{
  "n_kv_head": 5,
  "vocab_size": 32000,
  "norm_eps": 1e-06,
  "attn_scale": 0.125,
  "init_std_down": 0.00319,
  "beta1": 0.95,
  "beta2": 0.98,
  "lr_head": 0.00378,
  "decay_shape": "linear",
  "dataset": "wikipedia_en"
}
MLP neurons of a small language model. Each row is named by its layer, matrix (up: input weights) and neuron, and shows model dimensions 160-319. Each number is 500 + 25 x the weight over its row's rms, rounded and kept within 0 to 999. Numbers have three digits each.
A block is one neuron, or neurons of one layer that tend to fire together. After each block is what it responds to, as a language model described it from the Wikipedia text at the highest values.

L6.up79:520466503520458472481478474467517489498492506416475468487541482513456498532491511474541490531481536531523484541554504536519513486512492473515473487522489469507477514512506484479473513501505481485491533470487529478520505547527486496477443573481501452477524507528508534496471503504476545476468520543536456502523549536521466495512476516498522509489465520508521490514459508490529478462500466502503512521515533539517518493516494537485507466508445467481528548509544524507511483487483466
L6.up860:506493507443470514509484537480518506530497510505506505475522416487483467517513496483515462540493503515507516462520461510491472501542526508539490519452516488555483500571539519530484496501524505481515479488470533474489456493484486504525494547509513473479508481494459473511507532517496503508484472482535444492499535484492495524521474513520526463494470477447488497504468528488462535486472502486495514541517471522492534468505529520506488485476481486545514505494509533496491496502447475
L6.up984:516455513484451509521513470501482533562480527520500491530539470489564482507478472499528462494494505486541507501546474495510494462518498483493492482428454500523491549494547528517504498500463524520511491488487519495519497493471488533547543516437478482511508535495523456506505503528455497501509491500496487493548494518502473519504491498516497481508502496489493481485485487506534521516476503474526481520572453488547479526476557492499483530492513523505491501482470506528540478523473535
L6.up1193:508508537506495509500517504486546517476534511482495490493508530520514520502514515479473505527506489458435518521523512478484462527510495462529503543470494534511478530537518575537501520497483502475528503491490507508486498524501518514520476461501501516457505506445512467498446484539479531500468501535511469509527499449475460517489437513484512503523478467486519467534514475507504497507470524505492500489524470501536507515516536490489512479484521536476456521462494499526500497516487480
Description: The indefinite article "an" mid-sentence (is an, with an, remained an); also "==" opening section headings like ==Early life== after a line break.

L6.up19:469531497461494477511521507470495541528501504492460482497489508519507505522494520499504502481485492536464507531508484554497467459494531510473529495496489490477506517481506497484474531478447515555480493454507518492568516497528495503511525467497505445489454557523509550488517516528539492498511510536497529514455563456515491529501495476524491502551457483509508496493502486510462471493500545497504471552530484480523472443520512528467499511513508472502505558452499458500485507520504478
L6.up45:480541496478484487526549474492499512531460490525517536462509529510517456464493508483514552469488500507518517494492503487513491525486525493515477484433427489500540533499478519495463482477473481506480494506509540469506507460554479486503495523481461475516505515520514492529524519487517475478511530518504521524458515451468488519522523485488489455525467493438489479489511476473458489483524481497455459528507507497535471525530513476488465482522509520518489500506488514493495485506519422
L6.up290:531488489479485538509533531496456496494487505504518526436495427511497490520530503506497526495494526510503520495497494499477537483577503499484503485515458525518541527513526532490454484467465510511486513492493525514507515532499438481474520481522510530523521515455484524543471486505481473473505475521491514536541522511476489517478497461503494527515477520508509498497499503509466456487476504514511468486523471480466488465479474543496500500531512464483512471523559517509546501512449447
L6.up1239:494513498501540512514549525463455519521504496485495504445490498518527496541506546443495535522497517517504546512551473501507512505516497484505497486490422508490571533532501529490469539467490515519451494505525473512477503499544491486497514510504488490516466517521471501509499534462531512479516472483504483505493492499504474531522512487488500513542521523495460480497500494491454508507556473511475437515495453476525492476500510511494509480501519463509467519554504523510519516507471448
Description: Connectors inside numeric scores and stat tables, mainly "of" in "three out of five" or "70 out of 100", plus pipe, semicolon and "to" separators before numbers.

L10.up76:494524493504468497493524467492540564524495493502515506531498517457486454495534544508519575484478531512491499478456507509497517457537495515515480523510490494470498524501487492439454563468490507451512501496521489503465520463503521461489517498539499463538462543481474513529480481503495538492492478553547471522507498510507484555500498481477538515503521495499506489477547500508455483505513528544481500502483463502517479494468499527485470506529524493478492493538544484537511494513547457
L10.up327:540527483524489480473498512467535486511491486510529535502504502519493482486513551499499508510522478532524471505497472538515488439511454518526492487529482484440507552498522472486460511496433508475484525487499496498499476437531501519494503485535498555461448591487500472514480522497485495491494491528475488532488485465496470525491491496480504489500485533495508497486532495517459452533538495511476499476531524555496484448540557497478511488476502511485522479540476514500519548505522503
L10.up606:493466475483505509508466491512503499505528508501479502462464515462528517455529497509483517562481497492504507458474479497500520526493495490532508524529512467453519492507523511508471493470492462497535516483470495503511554540489526487494487493509545481532495533512459453530469475501509524488477514526493499494539463500496482515510514483477555478503509523523514476451540500469471507523517450490475476498472479484491483475521527502508525519473477495479473471449470481516536501505518535
L10.up628:483524497525506533484493490460525513489534534554478481501513528497514517478512501502457505520517489505467511483480497512485523486521480523501526508521479509500508499524465476519484544457467506495514573484482488470512472508505455495485481480511469511465439542483535520516464481526489506487515471522447502500493516492572495526516494496486510499516472520504483503483504490500484518515453539528470464494528466536505502493524516511482477510523518509474485479508519488468502494515502506
L10.up793:501503469498495511514497492432564519489502534521451489561499459487453490508494503471485483493503499501499508531500504533522521501512482513557487488523537479518551465515493501512474552486505497445489556500514531476514514452490484532520516518515468495481487499504513535501470469544500497467448508548517467490498525512547504500522473473469517481537487491456497470437503474498458476496463515501481489493491537540516513490511494491486493496473492495502492466495490533520523493555578527
L10.up1025:487537500475501508492523501503483485516523536478468516458504502489524484481533521535507489567509510468469507462513446501464446494496494496528462516533469537523532503516548512530469502441477475522466567467560484483514534453507499473507504480508450477467520499450503462484461466518468465453488478499497497468503508503527512510524516485520526467511468485465507483480499459516483507504498494525491485516503466557511495485522521498504489499486471498472498515526482483516547527533490500
L10.up1162:515451457480512533487532491482489557526526456506525503491499505452498495507504561513511478503502504468485545492518487508531542480468470492487503469482506511467528473498509500543447519526442505522526512467506492493532503484451480464506482458497519526451504505452529484510495498525484531504479488505457506485450483485475516526505495482511538485525492537466487494514502492455485513518512523533490472495533498503479558487488484524502503501460488517488506449533447544471459540501537502
L10.up1178:474450524480520524491525492492494489506519480514505483533524539461481475486488499521489549565514516493499529500489471574496507468499517471515477487515490495527509491490492476520505502509466508491505516526473482493504489525471522538527528506531502485490516495480477548558487498535527473489497505492493495537504517514492514516507525562462505425494493505471476520480520467443469491536527525528469474484536502543511530484526518505491502485508475489455461497480433501477509529499503483
Description: Inner fragments and hyphens inside proper names and codes, often in tables or lists, such as Brock-le-hurst, Able-Star, Mad-un-ović.

L3.up12:501533495553491539519506475498490521453486501431494449485484466467494521517505522498528506485410512523423529496492483500526546566487496510595539494492520516484521489506472494523467526462481510457476531460520507529475517478507510482474498466496531475543538490496519471512525502583500529506488539505537470564536491491488518519529491477474490515520510482533502476496484489529498464514512478516461501471488470471509494498510491491498472488484492443505500515477512497505463514502511523
L3.up180:462517531511495557482510490498478500461492513465502447480474505481512494532504541492529490493437502537422529477517509495538501524479506511581510493481530488492470501493468482487471540472470487475503519462517496526467533474498538479472511502533519482535531514522516486508509498553497514506510511487514491552513489500465507525582485513499509534509520500510485498509484489525486472527530457506491487486497479506492482494505496511462491540529468426517527529494477479538480497488460524
Description: Final subword piece that completes a multi-token proper noun or rare word, e.g. War-hol, Scru-ton, Salva-tor, Telecast-er.

L10.up238:491463505510515504480461480504503564465514521491452496488492515449553464481489532495476496532539491486478504508464451521456498498466505481538462494520491485454476542515510485522465515483464513495480517495540522497467519514485541511471528477512511479515500505461512483503511462539497495480503472542500500504487489519470491529523470481490537497528501485462519487507476545463448496509515497490517480468503449547502526503526512491465508479481498498484520477550508515531537508544525519
L10.up502:534508510541497526481494546497520510501486489464483493515523509489537483456540543504473504539527504505480524456478435535477504476497495481502471529512541480493496489483494524498470487486441511527462556510446465490500524455541513504475463475506516510492457549480510470528496513569514543475464520514488494479482531472494505500495520489483465482517510503529504512504439490518470511489452545488513458503504495497465555524498530457499526480507499493469513492535448527489519501550502496
L10.up798:491503479488467461537473446470476534487490534470460468517514508480486488485487522493492461506518497464495525504493485520519529459549512533516524521542521496525519559490505506493464545477480543504543506510515486510508524444493472467491470467510479436534484515529508506565502493527485484519535502533487453520525504516477482503523505482513517485537465482501513495496514478437456534495464463542524474498525486485494508511490514510523495531492501498500508482522469533518556511497453508
L10.up846:519478490489480484526494463519505528508501470479496459482472482467502459471466502464499511548483481471507507484486462507481539511463481487507504487510512448525544495507484509558473530458487531459491500495501496513504510472587491522510522519499496458511489517512502484585503518537513507462474503517521491497462494504485497501506500486520498525543504542470524511526484464468517518462506505584472488479520474449538519468495468543513460474512500496486488463505448527505517524557505498
L10.up851:478498475495514493511513480470543544469537526472446527495512516462503500500537471500469484502500488479506502532463483494497506505485499485519512495529490483461502508559493458556485543499501471487537522490498464502476484478488502513528466520518486496498465514492487519495507480543516546482462497505481483469487495510499513506520451461476498458498481463479530459479523484513513520480499521523490515499521493568538483428534494477491537479478500502468499518529522503477529541533510509
L10.up1059:501516501502520502537494486480546495462491518510465528515531488473487470494511523445459542525511493481513522483502448539516518483518508487522496481536517484465487495494483472539485515497482538509517552489498481467511465499474489542503442493462483447514459514525500522507486500534505520472485479529497464504486514508524496515495476469471508486481496508483503462506535498450460510538493519530517513504487479554517563494527540485529480516481497551479533480517519538497554533532518500
L10.up1101:475530498546518495496508504444546517490476482525512494501554514478525451506487506495502527486515470524486490457451459499507456445508519518510486528514493515471482516537467496489473523490450525504450545514508477479505477501508540503500491510490482474487430502538487487529494496543513502494467508525503512456515511476472496498512476502517497473505477479502513498519471493505453491490528516511516471482485513548512543457527520496459457518536501519477477495530505499480570537502485499
L10.up1189:500445455476516512474468502471489493502493467506494531514535522513492565533477506483461527541490490470525540513525486450551513489489530477473533509492471496488466541518510506523493543506528514485508528520489467498525483520487542506492480492474487549525495488514488464515527481512513487472493485551551487481529513520508506511522482486506496493534488474502490467508486524501474521467494524492541498494467485494512496531476524499552518512476508545481525467510470520485526489496492501
Description: Middle pieces of proper names and titles split across several tokens, such as Yet-zi-rah, R-Z-A, Des-jar-dins, or "This Is Not Hollywood".

L3.up785:489465570479489475506502494477488478538510490493471457439499487466489478543514496495501485524477501509510511483505513525501439547451508489490495509486502515456529490486503489468466509444548454491520513499501501462483505480531481509505521468477515517507536493545469526496460487484518548527484529486546510521463553450486522519511489548457537552509486458522494500522479455498550486463462487512489494495488482497512471483502453512509512500474519508437504520487471502517438483528497513
L3.up1188:490499565486446468508485520487484520510516469486468474469486515485526501519520518508519470552442510505490507536486515511524474502486521459502519499432513505487523520465509489499488480458531510466524504532505522475476483482515542499497529517458511520512508550505469488508487482489493500529459483506511518495518512494457497524508444522489472516483449489509534522560494487473549507479500499525482509524518514524499462488487463496502489510433470506481531554526443500498538483506469505
Description: Past-tense or present main verbs right after a sentence's subject noun or pronoun, such as Duke encourages, Ruth declared, he led.

L3.up918:498492520511485491467538471471517512448467513506506490517518506521530444476503497507522490522498472544469487485542510490505514538561480521514493472493464437495510534500497504517492523483487493505438490476504481502509500485534499505543498489488493539500494492514486516521437520479485526520526523513485480508528494517445487531490503453490489505515504492473491511518482473566484483502562492501446458455486532498493504501536488514477502500487473494566442462513495486511482470495497484
L3.up1152:485456529504512511531566493512522510500473512489506509494557508519528453507522492436506487506525485516509491518540479513508524553495476472499455485483471508525531538517485527533485506567500451520460480463497540489527527495535493500477516561482434482501520504522513482498503507475502518498502517502537503489481487507461482504496461523473488529512543463495492456513491449498492487480523446499448478523504526458487461488479525505504517497479463515500444497526510505494460458523520472
Description: Tokens inside ranking and chart phrases, especially "Top" in chart names, "of" in "one of" lists, plus markdown table pipes and separators.

L3.up3:492532520482497510531511536471447519491499478484476456537478477464525478500502502494481538542470531484527523549526469507513452491500513466516526498453492521520518487560513490508491512487516465498506494513519485517470485488492488505550539534463486530499464510479523457510496528540456482504500492543457438472502513490509481522502514456498505499480483499480486478477527460531541529520492508513494495506521462574504512482507516499479478450471517512514492522507526496497492512512520479
L3.up1035:494498559500516476509453519500455500512529478512498481537466469463487475547500474462496489516489492468519522476535500538479459486521556437466481479481464499533478483555495527510479499458509478464520493500517496478461475496495514504546488486512514539465530474478488461539494475513511564458490494502523504500509509471499488536509484510459487468523510453468505492556529466524458516521477497537512503490520535502508502494500486535494485479499475506535492464516504544454548520543472479
Description: Mostly the article an/An, before a noun or at sentence and title starts ("An early work", "an opportunity"), also table pipes, hyphens and semicolons.

L10.up228:496501460522502495516499496535475523510512499516521492538498495463515489479481487474477482517507486493544472473493434502452530509523507507483498521493472484524514483489501506561504494495462527523476495500508439508532500477525474484515514457503491479475491510506512542486439486474505457498495478475536501468522529543533493512519517478514508494455493540507494513490490462526503472516534445509458486492532479474508488497547519564490499447470480527474488583474474517484466530501435471
L10.up414:505514494477451484481526506502528489512470542509493503469457523558560506519473486498490516494464491499502523527510490501508423482506532477510558477463499551534491495468517504527463547472470475486476507514507473536484493482482514476506478519531539512553501488520476471493476508499461463475452498483496490483488493507484494480508509498513513523501493470501514519499507497488467461490457466499470436519521499496466464512504470530483483536492490433494482525482477491470525485520514485
L10.up442:467506521529493481491493469468496513525517478508508484496495470529507485478491515498507487559478508482525471559529468519517490483469469473509513501452452470504540475517547519540463516522485465529466474516529453519483552498472519492537525495462496510480506568484499531531492445490462448455485531509504457474501470524526491492500518503474535527519516509517492511497567475509527508500526484484448453511520523501474499504519494505463505475465483502492446527503558504485474482457493526
L10.up746:502476532523494502516527502478455497494469504529488527502491501535544480458484516450521499512485461512506484520553477531522526502528476520527489511478491479511487561514490511466492496464541482480499470485466511524539465480472511529492516492504482490510510518521534471513516530489477509455497510513465492506525471480470499498506506474512532461499489520482504462500496499498525482530545521512464446494511489493506480500519508512471477487493519496527481501521463520517530480510484500
L10.up979:463509516544501479472520512503477538525538506485472517446510512545472487487485509511554503502486477506496527497516504483529478488528503487482491469485498484535483520468529493513467480483446496521482500521477484531512510465512523529517492502521504473531495486455485484525486513510496451487478487518514511497500501519498492481547479499521514512518459502499492515552501527514525434535484477499518495508544505504471462533495536495460517550517485458519481527490516453495511462490502498
L10.up1014:483502524530471525512469576496459498494523486561502498483525478577508534504500490492469519531487525481493485505524525447512492514546512494498526503501452504459528509541545511488500526444544504495456521479503503510512478491523496469510558546490527507475505481491496502468471521494491542474472460485502511539507480492499511528502500460505523481522473513524494505528517492461547482505478507476477480532487501504501471498481495496439504485513494476531469438510554527463507463507511479
L10.up1102:490546513496444507504548551473491496490544552526488476485537512555513503476456523476520512510489501509530466561518466513533477494508522530504523457489493502512503511504519527470462511464494519520462488494489496540538482477551450506514485513531522527510452548487521520506492489508482439480460510505502488504470519510482519524503513459512519482501482488495485519478527477491544470520480508493491457561511508492500461431527485523452513473510510470517521523457530477490493488498472496
L10.up1170:527539505540467487494495503494514521499474516501518488554482499544465501516491532489508567492555497539482476486524493504506450500493497481468517478487471503499515514501503487532431487536449448543478477498450487529503500456498525531504455480527519495498503495460491525489468473491489484526484507511481538492563486495488489546535520503507503500528447483545494497477517471534484481508480471520493470505477506488512513497507491512477467504520531501469483502509512493491505507457538494
Description: Middle tokens of multi-word names in tables, charts and sports records, especially the & in R&B or A&M, plus Silver, Shot put, Women's.

L6.up321:431457523490501481489529465486427535497543504516465465476492494465525516495517544478547507535514521501454516466519466515538538500507503483523498514480518477481532485516477540539464525513474490477507517485540486492464482468492504483504501505475490492564520525490502515559488491531526511488502521521495499516544487516535495503514480486472543560511490487549518493478483480531512514524549475510486494474485464478475523537522499493485495519478481477514506502492519475549478471487476484
L6.up345:452496485483498513481501472540484510503501504521499522489505482453562484509456524474568551507421462463502503476511494508520527454549503483530446453469469511528474536494514477480472506493477495494484529518519518485482523485501489519505504516459464455536471548512501492542475485548518497481493523525515468500500468515483503495544504480487518511514537511527508473484504518482491498506546480497527501504510498489494500536528525533501481506482502504519529500472525529545550487494507444
L6.up490:468426522491494558519496482502400496512547456512461487496495495460546492504495509477531532533464481425454480467522485516515530475504522523488445530499482487515534509530533489528482508486512468476492479487529480516473495500529500493478502469475508476508487481461508504496449502543508523489493501514534502502481528458514513539520492510513566503511522501480502508533534487488469458525501505535455493474498485497514456486510513528503498548521483459538502480525517518519522504512517511
L6.up924:528480503471518554551482494496455480489476529489472478502486521490496474519550485502495511510476505488446500474497483511486506531508514508494534522527457477504549514503489485512504518484498492492499477461473463492493520538476496504465488489489504505539478487499545493560477484512522506496479455495505520499503498540516464561527477479515493533543454488471523490525544493509451466525481522561481465497476516512481487505451483491498529464525479488519496475535508464516545531538485537
Description: The piece right after a word's opening fragment, often a lone capital: hyphens (T-shirt, B-cell, AP-1, last-place) and name pieces (Ts-inghua, R-alf, Rt.).

L6.up236:499508532456506511487488506488500460491432509503521458491508514443518511533546465491519522537489479500521486487504507495496453531480533489488506507506497490487506503548492484515493510464525518463471521488504532514531500462543514477514529492447483462489469528502490576485523467507501529515481562510468537480499509542508494536485444545475526498456526450488513518535487467478515488486471490507495476513547494545516525473499472515516480478506498506506543546502517467510456507548512545
L6.up705:508505544478515501500512508474485472529481482458484491489533496447566488522468501477500508500467502496448499540464494488557534515504546484505529501488511485515535509536492509501515510479539443467497520466524517486499497477509520500500525503488496499527530504506487500497480533488478491472472498492491510467518514538504483487487431549508505511508516442495549508539517463464474517527507494519477487549545470520505503477498492548452495472530492540504517534496528538500472467582477516
L6.up735:506496550461489517517468477519511498498470496513459458461527468429532491523543508516548528559489491460513498491481483486541485554479524494529511477504495499512481494544483495522476510470515526499493508507514533473502489505542510495483550476458499473499523499523492534474501498517497498502461495517481514493478511511502514532503472538515517489459513408475507530521499426474507478469472492538503510496534520510511486481487466528532508477472491484489506541492511526497467493556513508
L6.up1051:505505521461530489475515529503449503512456482466467484494542469506564494504504511504514520524483520496495488522494485502523515505487550495471500457472493484528493466532493458498480502426512533492509526492503531493471461527523445492474516482500507470544501459502518515519497512504516522458492462515518519485495553524487479532537516507491492495472526485501533537531506480491498498477473495475491475477505506512460491444527478522493499491522492536485510525481496560523490559510514473
Description: Main verbs right after their subject or after "to", such as do, perform, play, met, in narrative and descriptive prose.

L10.up55:488462514500480501508487470499495521473505496479488476515504457434516443498521520481505499497487512538497538524533502512503487472519531478486474480510509498548458512528493481474500558469521450475487581490482509468488485510542465500496517487432497494501481490496495511503472490545479514498464481515545496461506534508494501483503491537510469510503496496446571451516498469501503465508494498503516493517499508497502492466501532504548507471514464510484487549497467536467426530546539513
L10.up277:488472499523485483461513489492471481526491477510469480504496501487524513514507538488537498504539496482455481513508508518530520523532516506476471511519482499512533530497471517531497511522510485486499502553541553470492527490512516515505487521481458496503485481506509541543522503506493535489492530508504507449496559521508466458511458495512487475452489450469530510534495495495509530481522457495506465488479467465520475495475503496520503513514507537499515499460500513545482497507471518
L10.up474:461489529471484480516494492489487517492449513520501462529514513488552531511515498509491532532508526492519489484561492505501518486546539540493488482513519539502514467522477518521496556492518418538500510480498537492485507482549509519557507503504533520504522513473453527481531525556520554495486538505523498495520505536496461483480490536486535477472540477463511499505497492452487508506517503487480475523495506490443521497490493513495490536498517438488510511504456521503457493490465499
L10.up545:543491567477491499521500508487497518511472524522485458483515523462538463520538495474546492492499498501467494530519458500508459505488517512482461469550485509526469489479493514463501528477513510486463544487506513451471497491548457434478533502479498500455503558488492504533481485517451531500465485499482470494484487523482484518513483556482498525463511517512512510546484493448504499470471434494466490484474481538497490504467518500516509521480531534486488520459490492539471515549502536
L10.up596:464507522475444511523504477478524523501509470529504472498530528477513525502505527534518542511518519491534492533529500525542470475526476444545518498484467534508496486491509543526492514534530465453505499499520529510497527486486525476516468463510475486467545514501492518493512540501510481518503493478483519501522443478468465495552497479513457512494460505443535500519507427436515501482505481544531476512450529481506500488502471525489551514530504490508520504512462518525470453524490490
L10.up820:480475548523493528487497476476491525458484502498499453523513468457491544500479495489520512515496511534506520517504476471554469434544549485501485533467473508503478507500523546501476520544492504546492531526511548483506496515524494481496478512445509483483495518534503503487506510467451513490502471506519526495474507561474487474481481530530477497463473505475534509553520477487507510506484506518486505527489459481448477458479477528516474476467502519518485541480505536467447540499510487
L10.up1038:476472540458518504461471466473450541516512486527508447491527496483518532456519515478487541534504504520481511536519503519551492504512519490500483521467456491481520496520494512526480531487502505470490511527506499498489455507507513512531493485460495472447484498475502506466466510507494497512479514466494488513509521537459494548474460544485507468452517491496528478526480499462519547482484523515511477517506478471485500461505523502504516465508479513492507542487523484540460515517505510
L10.up1202:496478537483507520481476471509474512455493514490492481489512434474527496496547493458511513483511487510507498454506479487533488486516465496518524507514520510465529497517492524468500495462496489505496498442526563522517478529505465514529488505466504495481513498515465533469487480488490515502514485461514499483462478483526496480469476549493542494476467419464540531562479496509497498488458501545468492495518444518544520491452533528504490506540513533501494528507501541511487513498516513
Description: Main-verb tokens, often a stem awaiting its inflection, right after a subject or relative pronoun, such as resulted, consist(ed), curtailed, culminat(es).

L6.up316:471513484492524496493501493519471493465524504458514451468510538492514475489540505509467516490480446506495517459522468527491485490491525486528531488507516494522526502512487503530478519479499497432480523476474485505509541498548522517498462502507501504505543511515472486504465538501525540453467521494515514478491510533500494513520499492491481534513497488501463512520447442494464531523515496489505466514511481492510505492541486573505527520512473537553490504483458525532514481517520477
L6.up782:498540498494510508454482501499484493523476467492511439468478438497515527543523509457511501505533503501529514501505504504521496476466526529471504493508505539499511445507496483481498514462512471438466500497508493496521507506539454499532539523504515495527496476456486507506491511502524497462456495510513511501480519504488500501478499494497504530498468472489485503517485459514478491533493494471518493522503526537502509495538478504505513481512461493517515467482453531510484510515518461
L6.up829:548497489499506490501467457502503471526494551471482406504501510509501482542482517490492558498464488509481491517534484502503536494533500463512480494487502482536486513501474493519509505486514475453500520459511482506499539499520508511515513525462471488501479495484466479474484471494507526482501508502537467503485534510464464474475512486481501502513478485518512474495498453486452509562536488511480500522509492505511473517527524510503539471530466483537464520477492522524542502524469487
L6.up1078:538497480533470493478481518518504524486496499434518452489472522510465498532523490502489489517471469518493502467529481527495528502482505486509501486493509522528537496525503503485475557483445496461439494488544503526530561492535497501495483473516488513511479519430471479517519498507509599447490494509532461512485498516481507502504478505524483517510518451519503526515442473533497530507475496508487482525492507527474507522510471514498506477510486501494459471509476551496502501493509496
Description: Second or later word-piece inside titles of songs, films, and books in lists and discographies, e.g. I'-ve, Get-the Feeling, Love-That Girl.

L3.up446:486478545496482477477507502497440514518537519468495499519477506501491474494541489474488496508503523514449526489530481527458482553472508486514520493536512478487460489493501502495485541467526479488510492493492471461480503506502518505482472453513506507532489499529553519486523503501461519460488512491516540513498536513501467543524505456524480516485485495472517505552498502566464485472521494508500476472485480480506466498546469520498490497484464472481494525530456515538520499506490526
L3.up822:529480524519493503465527509466475474482470524518487510472478525501533479553507510500479481485478496495476513522494485503508473539476486486495505477536486504494546532464487469483496520499518514455524510507512460459527526492487502534495473514484485502531517451538483513504461495477485551506479478497505488486511501536523473514486506455474472500498519505440482467488527428509506480493490456508492476505494484497547488466523479508517516497495449483492481495515506509496493500526499512
Description: Hyphens and similar joiners inside compound names and words, such as Morrisville-Scarritt, Sea-Watch, 12-inch, plus dashes and slashes in score or date ranges.